MLP neurons of a small language model. Each row is named by its layer, matrix (down: output weights) and neuron, and shows model dimensions 0-127. Each number is 50 + 15 x the weight over its row's rms, rounded and kept within 0 to 99. A neuron's up and down rows have the sign that makes its largest values positive.
A block is one neuron, or neurons of one layer that tend to fire together. After each block is what it responds to, as a language model described it from the Wikipedia text at the highest values.

L3.down396:48 79 65 41 73 77 52 68 42 48 13 51 22 24 20 45 64 56 60 64 35 56 29 46 63 42 47 40 47 64 80 61 44 15 46 52 60 30 47 40 77 40 54 57 52 35 42 63 64 34 57 57 29 52 39 53 77 82 49 71 64 36 38 37 62 63 66 53 49 32 51 55 50 56 50 76 46 28 50 41 47 57 75 75 56 63 58 59 46 36 33 41 36 89 46 53 72 59 45 52 34 58 45 43 59 17 64 26 69 46 38 34 60 78 59 84 29 48 67 44 62 70 63 42 47 71 34 38
L3.down559:54 58 59 60 65 66 63 79 66 67 34 46 47 65 45 53 41 48 46 43 56 57 37 56 30 55 67 45 56 02 42 55 62 50 38 50 32 53 27 43 68 67 40 34 49 36 43 70 48 33 31 24 53 87 74 63 55 56 58 44 49 65 61 48 70 62 29 44 50 51 44 61 32 50 55 49 47 54 84 39 59 35 23 37 33 35 52 48 75 52 55 57 80 77 52 70 36 54 58 64 39 65 45 57 33 47 44 55 48 29 47 32 64 38 55 50 53 50 38 16 50 48 54 23 52 68 42 43
L3.down641:21 75 42 48 76 75 39 67 48 66 52 79 52 54 58 43 29 43 33 32 46 51 41 33 39 68 49 31 50 32 46 52 47 37 42 53 39 51 51 70 46 48 43 60 48 54 43 82 68 48 38 28 22 50 40 56 67 66 46 56 52 43 35 27 62 65 43 22 72 73 38 62 54 68 59 65 39 49 79 52 78 66 46 50 43 68 60 49 46 57 38 40 57 52 67 21 60 70 18 35 31 72 27 38 67 33 24 23 27 47 58 68 33 40 62 73 43 38 45 19 87 69 51 31 26 42 77 31
L3.down926:57 32 22 40 54 38 34 13 34 62 55 49 50 71 45 50 68 47 38 70 51 45 16 55 50 58 56 25 44 49 36 49 46 63 68 54 60 39 33 68 74 49 86 53 40 33 48 03 58 45 52 72 56 36 43 43 38 34 50 45 60 87 67 51 46 38 55 32 43 52 44 60 54 49 34 40 32 43 62 48 52 76 61 32 56 40 48 62 53 56 56 65 55 45 67 58 58 53 61 41 39 65 48 77 47 42 67 33 61 59 38 56 60 51 33 37 56 50 43 61 31 54 58 50 59 53 58 76
Responds to: Word-internal subword pieces that continue a split word, such as el in Hotel, th in health and il in Daily, plus semicolons in long number lists.

L7.down127:62 68 59 39 50 60 50 46 50 52 35 37 35 56 58 20 69 64 48 61 46 37 39 29 59 34 53 36 51 44 40 35 33 65 64 34 66 40 22 53 48 38 31 39 63 38 64 55 45 42 68 95 55 54 89 53 36 41 59 58 38 63 58 41 70 26 60 80 54 37 52 34 39 38 73 61 41 47 58 27 47 48 58 39 70 45 34 63 42 50 38 51 55 67 43 55 41 73 56 55 81 65 27 38 39 73 47 58 47 64 41 58 80 47 70 55 17 49 63 71 45 86 50 37 33 61 36 52
L7.down135:66 70 43 78 32 52 46 56 54 49 18 42 37 36 52 44 45 49 66 34 36 51 69 62 59 52 37 38 52 44 64 43 35 52 22 29 43 71 62 60 45 64 67 50 42 55 51 54 46 82 66 42 31 58 43 42 69 29 22 56 52 44 63 56 12 65 25 49 68 56 27 26 59 57 55 60 75 46 76 75 63 53 46 51 37 57 49 38 38 64 55 62 45 54 56 44 64 45 47 68 59 53 43 74 22 30 36 74 56 51 44 26 85 66 64 47 64 46 54 39 46 66 19 51 54 39 60 27
L7.down561:06 30 55 38 28 55 66 31 39 54 36 07 50 99 57 54 44 35 52 54 45 50 69 39 21 41 49 62 54 75 39 40 52 59 68 41 52 51 76 69 49 54 49 57 45 47 40 36 49 52 66 54 46 58 67 65 37 40 42 50 40 26 66 45 48 37 50 48 59 34 48 75 49 52 64 77 49 49 22 30 41 53 63 65 46 57 32 45 66 42 52 55 38 50 30 49 57 46 36 43 39 70 39 43 24 55 69 38 31 41 55 54 42 48 26 40 62 49 19 46 51 85 51 39 45 45 53 34
L7.down726:54 34 58 35 51 65 42 53 70 57 44 37 29 41 47 60 43 57 49 59 50 86 33 52 45 61 65 19 50 58 30 35 38 31 42 81 43 47 34 40 58 56 49 46 55 37 59 46 39 65 53 66 52 39 58 42 80 53 59 49 68 49 60 56 78 25 63 62 63 51 35 37 59 49 55 70 41 75 48 74 26 37 49 55 36 64 43 52 74 55 54 51 58 57 63 38 60 30 38 73 47 56 41 40 25 52 61 27 43 49 53 40 30 40 70 66 75 61 43 49 59 99 19 54 53 55 26 41
Responds to: Line breaks that end an infobox field list before a new section such as Population, the D of Summer (DST), and word-initial pieces like co, at, Ro.

L3.down22:38 63 59 43 51 77 70 40 45 35 41 37 58 56 24 30 45 41 42 77 25 55 68 31 35 54 59 23 69 68 73 68 62 24 46 50 38 45 57 59 56 76 55 47 24 64 72 27 59 24 35 60 58 69 47 51 48 58 33 25 32 47 44 50 31 38 45 44 54 47 59 55 27 45 35 58 44 57 76 23 60 60 89 53 51 33 64 34 72 59 56 38 45 62 44 55 58 24 38 45 43 65 32 49 45 32 14 76 33 71 54 34 58 84 76 50 49 29 35 81 62 43 53 39 55 37 07 66
L3.down197:65 40 51 37 62 40 68 88 41 35 59 41 46 61 51 69 66 38 47 49 38 78 68 12 44 86 59 43 40 57 82 59 29 68 52 33 60 49 44 72 44 41 69 38 64 67 62 45 77 56 41 11 32 41 46 14 63 64 43 45 44 32 38 39 53 59 50 58 40 34 67 43 71 41 82 51 32 39 48 76 56 51 60 41 46 65 47 53 38 45 52 56 42 38 66 36 62 64 45 49 30 56 69 55 41 54 32 40 31 47 60 23 74 39 65 71 62 55 46 45 24 35 55 59 52 46 24 71
L3.down639:61 22 45 74 46 54 54 43 34 46 76 73 42 52 41 61 42 41 38 51 52 61 49 21 56 51 53 58 33 57 44 63 52 67 57 15 37 59 42 26 63 28 58 62 67 71 48 35 62 30 34 44 73 43 48 54 57 35 37 66 52 46 83 28 39 42 55 46 59 30 28 41 70 82 46 40 48 40 50 22 49 28 55 85 75 61 56 41 53 54 60 62 78 71 48 71 45 62 42 46 53 40 49 48 23 23 55 82 61 51 32 52 66 67 80 69 59 50 70 51 61 44 39 38 38 28 47 52
L3.down697:26 46 71 54 45 31 50 20 35 46 23 20 72 52 51 24 62 41 49 40 60 51 80 48 46 60 39 49 59 60 40 58 45 42 44 59 77 62 57 27 61 22 60 31 42 40 53 50 78 61 45 35 55 25 40 66 47 52 56 50 54 45 59 43 46 46 38 88 55 22 41 47 51 62 75 42 34 41 52 64 63 51 45 31 46 27 33 33 32 35 62 50 67 21 66 43 62 43 48 57 47 72 43 62 47 70 32 39 36 36 43 55 38 56 54 49 69 39 24 63 59 76 33 67 62 31 54 40
Responds to: Opening pieces of words split into several tokens, most strongly ill in illustration/ill, plus or in According, ci in scientific, em in emergency.

L3.down149:50 65 13 48 61 56 61 44 32 36 85 30 65 56 39 41 59 40 48 67 49 66 53 21 37 54 66 62 52 68 49 53 32 35 38 41 63 74 59 84 67 53 60 52 43 48 35 52 50 54 57 76 70 59 45 50 39 67 29 76 58 46 42 52 63 61 52 71 64 33 39 60 92 54 51 45 38 49 34 43 45 71 43 44 62 47 28 34 65 29 45 59 81 29 25 65 43 50 51 51 08 75 62 44 66 54 31 37 55 35 69 42 47 67 41 47 75 62 66 63 52 55 56 38 27 72 37 35
L3.down196:62 35 71 43 31 53 39 57 41 37 55 65 23 32 22 38 43 81 38 82 52 46 40 31 36 46 34 48 33 40 47 30 34 56 51 55 38 58 47 63 18 51 65 84 42 55 46 70 35 38 32 54 50 57 54 40 61 74 41 64 60 53 17 36 56 75 58 56 25 64 58 57 32 37 35 71 75 62 51 52 37 39 48 29 54 44 40 48 69 59 77 22 44 30 40 42 45 28 57 83 82 32 50 64 57 29 55 41 39 73 44 61 67 41 23 46 59 61 23 55 51 36 81 65 33 88 57 41
L3.down527:25 64 37 55 86 43 48 49 30 32 72 32 58 71 58 49 61 14 48 49 60 50 41 46 57 72 37 26 63 51 33 59 71 56 20 37 56 58 56 29 54 64 73 36 83 51 36 37 43 48 32 58 41 54 52 62 54 52 41 46 62 46 27 33 31 35 41 57 70 58 35 56 41 59 63 49 56 54 46 58 61 31 53 45 44 51 60 64 68 41 36 66 65 45 35 66 49 34 35 45 54 62 36 50 71 44 19 43 61 48 72 50 31 22 24 66 37 45 32 61 60 23 66 18 44 44 40 62
L3.down624:77 48 38 45 53 33 60 35 33 61 45 37 51 71 64 42 72 67 29 60 47 66 61 49 51 62 47 60 43 69 23 43 47 49 57 56 46 90 46 68 22 76 91 41 46 41 49 84 46 36 44 58 45 65 69 63 39 63 33 37 11 42 49 37 35 58 64 84 57 56 67 19 57 35 54 56 69 64 43 16 46 46 25 40 41 60 37 46 41 49 28 51 64 38 33 04 32 46 40 58 56 67 52 38 62 76 66 65 55 56 58 46 59 45 46 56 99 46 51 72 40 50 59 69 42 45 20 45
Responds to: Fires on word-internal pieces after unusual splits, strongest on "ul" in sho-ul-d/sho-ul-der, also f-un-eral, Epi-s-ode, La-n-guage.

L6.down493:32 53 58 63 49 81 56 40 54 58 64 73 51 30 68 50 40 34 55 54 40 40 34 69 85 49 44 66 52 71 64 40 23 74 43 61 32 26 22 41 38 58 41 36 55 38 64 82 36 60 55 42 45 42 38 64 69 53 65 61 35 37 69 60 43 78 56 76 74 37 46 37 38 73 74 43 43 49 50 59 55 39 49 30 62 38 44 62 16 52 70 32 66 42 38 53 64 53 57 44 60 26 34 42 71 58 38 36 59 43 65 43 61 59 32 58 37 48 52 51 68 67 35 92 55 70 42 70
Responds to: First subword piece of a longer word, mostly com/Com before mon, mit, mand, mission, also im, ef, sub, as in commonly, Command, effects.

L7.down165:47 54 25 43 60 37 45 50 73 52 37 39 74 47 41 62 37 53 65 40 45 23 29 33 00 31 61 41 30 70 56 68 31 73 43 38 51 49 88 58 76 48 96 67 22 31 57 47 47 54 40 42 92 40 56 48 58 51 61 56 35 42 30 57 37 37 55 36 73 28 51 48 60 48 64 28 53 41 76 35 41 44 47 76 42 48 53 40 55 45 69 33 49 52 61 59 68 68 35 43 58 46 74 36 58 65 47 30 88 85 73 68 44 44 62 41 62 34 65 63 49 25 61 65 37 89 43 61
L7.down393:56 29 57 45 72 42 61 57 46 59 50 58 35 47 47 51 52 59 61 61 29 35 56 61 46 44 78 59 42 75 56 38 66 56 56 46 48 34 58 45 49 62 58 12 51 42 48 61 60 54 70 35 43 39 50 52 40 43 16 59 46 35 42 46 51 55 49 76 61 49 32 35 66 70 73 50 56 20 33 51 51 24 58 39 41 61 63 41 28 54 33 50 53 51 62 48 68 61 74 60 29 53 66 49 55 64 45 71 53 43 71 67 55 47 40 60 19 43 38 25 64 68 73 39 68 65 41 55
L7.down480:51 39 26 58 41 52 34 30 52 46 85 30 71 49 68 48 48 58 69 70 13 66 27 28 45 55 40 43 19 50 21 46 42 31 82 31 59 41 56 34 31 50 57 29 46 50 27 69 65 68 57 49 40 40 62 27 43 81 40 60 66 51 43 69 42 49 64 51 15 68 28 76 37 61 43 33 56 47 43 59 48 21 47 41 47 47 61 63 44 48 49 50 30 39 38 28 53 40 55 47 74 59 51 53 43 65 61 35 50 55 77 31 50 46 83 49 17 61 14 61 06 56 46 43 39 36 42 63
L7.down672:43 50 44 44 55 46 61 42 58 56 47 50 66 69 48 43 56 43 57 55 46 23 66 36 50 48 47 28 50 63 70 60 36 51 51 52 43 57 54 50 44 57 52 40 68 61 50 41 48 75 45 62 65 29 45 72 55 63 37 76 55 66 40 78 37 52 57 67 58 52 48 35 36 32 32 48 31 44 73 54 35 44 57 27 53 62 56 77 86 61 69 67 31 42 55 57 17 66 48 35 56 59 86 57 63 29 35 64 58 62 54 49 39 19 92 78 47 47 51 29 18 57 58 42 43 37 30 34
Responds to: Mainly the word after a number with a unit, as in 21.8 m long, 20 cm short, 24 hours a day, two years later; also mid-word continuation pieces such as produc-ed, fur-th-er, a-cross.

L3.down192:61 64 49 32 64 76 54 34 45 37 56 55 30 46 33 50 56 54 76 58 33 27 47 81 38 42 69 44 68 54 60 53 40 46 71 50 35 45 54 71 53 58 62 30 64 50 51 43 29 41 53 52 44 51 51 35 47 53 80 27 55 38 69 36 29 46 40 68 73 76 63 47 75 28 34 53 50 49 54 56 59 66 55 66 35 39 43 37 66 59 56 58 65 60 68 71 53 29 45 29 65 26 36 27 59 42 81 57 18 46 73 42 43 68 37 52 41 62 45 59 71 58 90 54 30 30 45 29
L3.down345:57 55 60 69 41 37 43 65 52 38 42 26 26 76 94 59 41 32 64 51 51 51 58 60 53 54 25 30 28 41 56 53 57 35 64 39 67 41 39 55 47 31 63 51 60 59 38 38 53 34 35 48 42 45 32 43 38 15 43 41 71 59 39 43 62 70 75 54 60 69 28 59 50 32 71 75 35 44 74 68 35 66 44 64 36 66 73 60 54 29 68 40 80 52 52 67 58 54 55 82 49 48 51 33 53 39 59 28 17 37 35 62 41 24 62 60 40 59 68 44 57 53 38 34 31 41 67 76
L3.down707:87 55 48 65 44 40 15 13 54 70 75 51 71 58 46 53 11 61 57 40 52 53 64 36 77 63 31 56 68 34 63 70 43 54 37 45 45 35 54 57 80 31 72 15 59 33 38 57 34 43 46 73 52 11 48 63 44 33 77 68 45 47 53 44 37 46 48 60 69 28 46 66 56 24 50 48 33 59 17 36 50 45 58 50 52 29 43 35 39 26 69 63 68 34 30 61 59 60 49 46 55 44 47 62 28 42 20 32 34 42 17 39 38 62 50 38 58 47 64 46 51 54 13 55 41 54 46 35
L3.down777:48 32 57 39 64 73 71 62 77 54 57 46 33 51 29 39 45 52 66 65 13 85 67 37 29 47 50 26 41 41 68 49 28 49 55 71 62 63 36 42 71 56 78 36 45 71 76 51 52 54 37 52 67 54 33 33 53 50 88 45 16 49 26 42 47 67 53 61 36 43 36 73 43 56 52 34 40 67 37 35 33 39 53 51 32 70 87 62 75 54 50 64 67 40 48 52 43 56 51 53 39 49 70 57 36 52 79 62 47 40 74 49 35 26 53 54 20 80 59 65 50 62 50 61 47 37 38 40
Responds to: Word-completing subword pieces, above all ordinal endings after number words (four-th, eigh-th, 15-th), also -est, -er, -ur and -u.

L7.down143:31 58 64 52 70 56 63 53 60 57 27 11 21 67 34 52 38 78 36 46 29 65 63 38 52 52 66 34 59 55 63 53 58 26 18 69 38 62 64 59 76 54 22 35 47 46 54 57 30 44 57 48 45 52 39 58 61 63 56 32 28 63 57 48 64 69 25 91 38 34 68 38 47 61 55 46 45 39 32 72 48 78 38 54 32 57 37 36 58 29 40 69 67 43 54 40 46 62 60 50 63 57 43 63 63 67 61 47 30 56 29 52 35 27 11 38 46 37 52 47 58 39 52 56 42 33 42 56
L7.down238:25 65 32 58 39 44 73 40 61 68 68 49 53 39 68 76 77 50 41 56 55 61 35 12 55 66 57 66 38 36 50 99 70 53 72 50 14 64 44 54 65 68 38 21 51 46 32 63 59 48 45 39 42 31 73 57 39 36 33 63 82 53 63 67 53 38 59 93 59 61 53 74 53 32 46 57 45 65 60 55 66 64 26 49 46 36 41 55 63 64 55 38 69 57 39 70 52 35 53 39 64 67 18 37 43 46 53 32 51 33 58 24 27 42 24 71 39 49 81 44 33 45 38 53 51 53 36 66
L7.down282:48 68 62 36 55 47 70 54 59 54 63 51 43 85 52 77 58 24 45 48 47 89 36 28 60 38 49 52 51 42 42 76 45 46 64 59 66 58 36 54 81 24 49 45 67 69 11 50 60 50 56 58 34 53 90 43 57 57 56 57 76 31 50 41 32 39 43 52 67 45 20 55 72 41 50 49 57 73 68 41 52 58 40 57 80 66 61 30 81 47 58 27 49 45 63 37 39 60 50 65 63 51 43 39 52 23 34 57 57 44 40 56 50 84 37 27 73 54 58 55 15 25 45 42 40 48 22 75
L7.down810:40 50 63 55 56 32 34 57 47 76 37 16 63 51 79 65 62 59 83 53 32 57 51 45 72 50 70 34 33 44 51 49 44 32 65 41 37 41 55 26 36 62 48 42 27 67 58 64 49 29 75 78 37 35 56 29 41 54 43 46 39 37 52 72 75 66 63 70 48 40 23 39 20 61 20 41 64 69 64 30 25 36 54 48 57 53 41 33 86 55 48 67 72 57 45 61 67 30 32 70 70 34 84 36 42 42 59 58 52 60 36 48 42 75 63 43 33 41 54 61 33 54 71 60 57 58 44 73
Responds to: The article "a" right after "as", "was", "is", or "became" in role or classification phrases such as "served as a", "was a Democratic", "is a city"; weaker on mid-word fragments like "ce", "ed", "ra".

L6.down756:60 55 32 51 67 42 68 29 90 06 65 42 41 57 63 58 74 67 54 44 49 70 53 22 28 51 67 29 37 80 43 50 40 62 70 26 43 62 56 40 60 37 59 49 30 48 35 53 37 24 43 56 57 50 54 23 50 25 66 54 57 56 55 28 53 14 92 68 70 45 66 46 44 41 61 57 28 84 27 65 47 48 54 28 58 76 58 67 62 35 57 47 62 37 77 67 48 80 62 69 39 70 63 32 43 43 37 44 55 52 31 43 26 46 67 56 52 51 83 73 53 21 54 61 54 18 42 60
Responds to: Ordinal numbers and their suffix pieces, such as the th in seventh, first, second, 61st, marking a placing or rank, often after "the"; weaker on role nouns like speaker, member, agent.

L3.down48:48 46 35 48 40 53 23 79 67 56 58 63 37 56 41 48 66 45 61 52 73 63 66 30 32 28 51 64 51 44 53 68 40 30 35 54 46 71 58 36 50 61 40 30 64 43 33 76 46 32 59 51 45 47 46 50 59 38 71 63 45 38 55 49 63 42 58 59 55 39 48 54 41 56 34 71 59 47 61 12 32 47 52 63 76 45 71 33 43 26 42 76 56 35 40 46 71 40 50 24 49 51 55 44 68 00 72 72 38 64 50 52 92 45 30 79 54 46 49 49 44 64 56 63 42 39 51 52
L3.down187:40 33 77 45 44 44 55 50 41 54 32 66 22 63 35 46 44 37 36 59 53 63 53 64 41 71 45 50 39 60 15 63 60 66 62 55 78 56 42 29 57 55 78 47 40 49 27 48 42 87 36 68 56 52 38 36 63 60 50 27 54 66 44 42 56 67 36 52 34 36 33 57 57 57 68 24 86 42 37 44 63 48 57 38 46 39 34 60 45 77 64 44 60 62 52 70 44 47 70 32 43 78 59 39 52 48 59 11 29 24 43 61 63 57 77 49 60 43 45 41 58 39 48 65 89 57 24 47
L3.down762:38 49 50 54 45 21 40 56 39 55 46 69 56 41 47 49 63 58 38 60 46 56 55 38 55 53 43 46 40 60 57 42 53 77 40 43 64 39 66 22 56 62 37 63 33 44 60 72 29 53 25 47 44 49 63 67 51 40 61 73 37 33 45 37 37 82 38 46 65 50 16 78 65 53 68 56 70 62 55 53 62 44 38 48 65 39 68 69 56 35 46 23 57 33 37 55 44 16 21 28 60 40 56 52 65 16 50 57 27 38 54 39 63 32 61 51 46 43 39 35 40 62 58 48 70 70 67 66
L3.down987:42 48 69 54 60 45 63 60 60 50 52 49 45 69 20 58 65 59 41 66 59 45 34 25 74 40 55 44 59 83 31 56 21 30 47 47 48 19 61 42 45 47 43 67 64 38 46 35 53 45 48 73 49 35 52 40 78 35 25 71 58 52 69 57 65 71 48 34 30 45 63 56 54 72 85 16 29 61 41 41 36 52 31 89 60 42 37 52 40 42 47 47 57 78 48 48 30 74 45 59 35 74 23 63 38 60 36 31 58 55 70 46 49 60 52 63 34 20 40 32 80 62 46 52 31 66 24 29
Responds to: Short pieces like or, and, in, for that are standalone words or word parts (original, Band, infantry, forward); also blank lines before headings.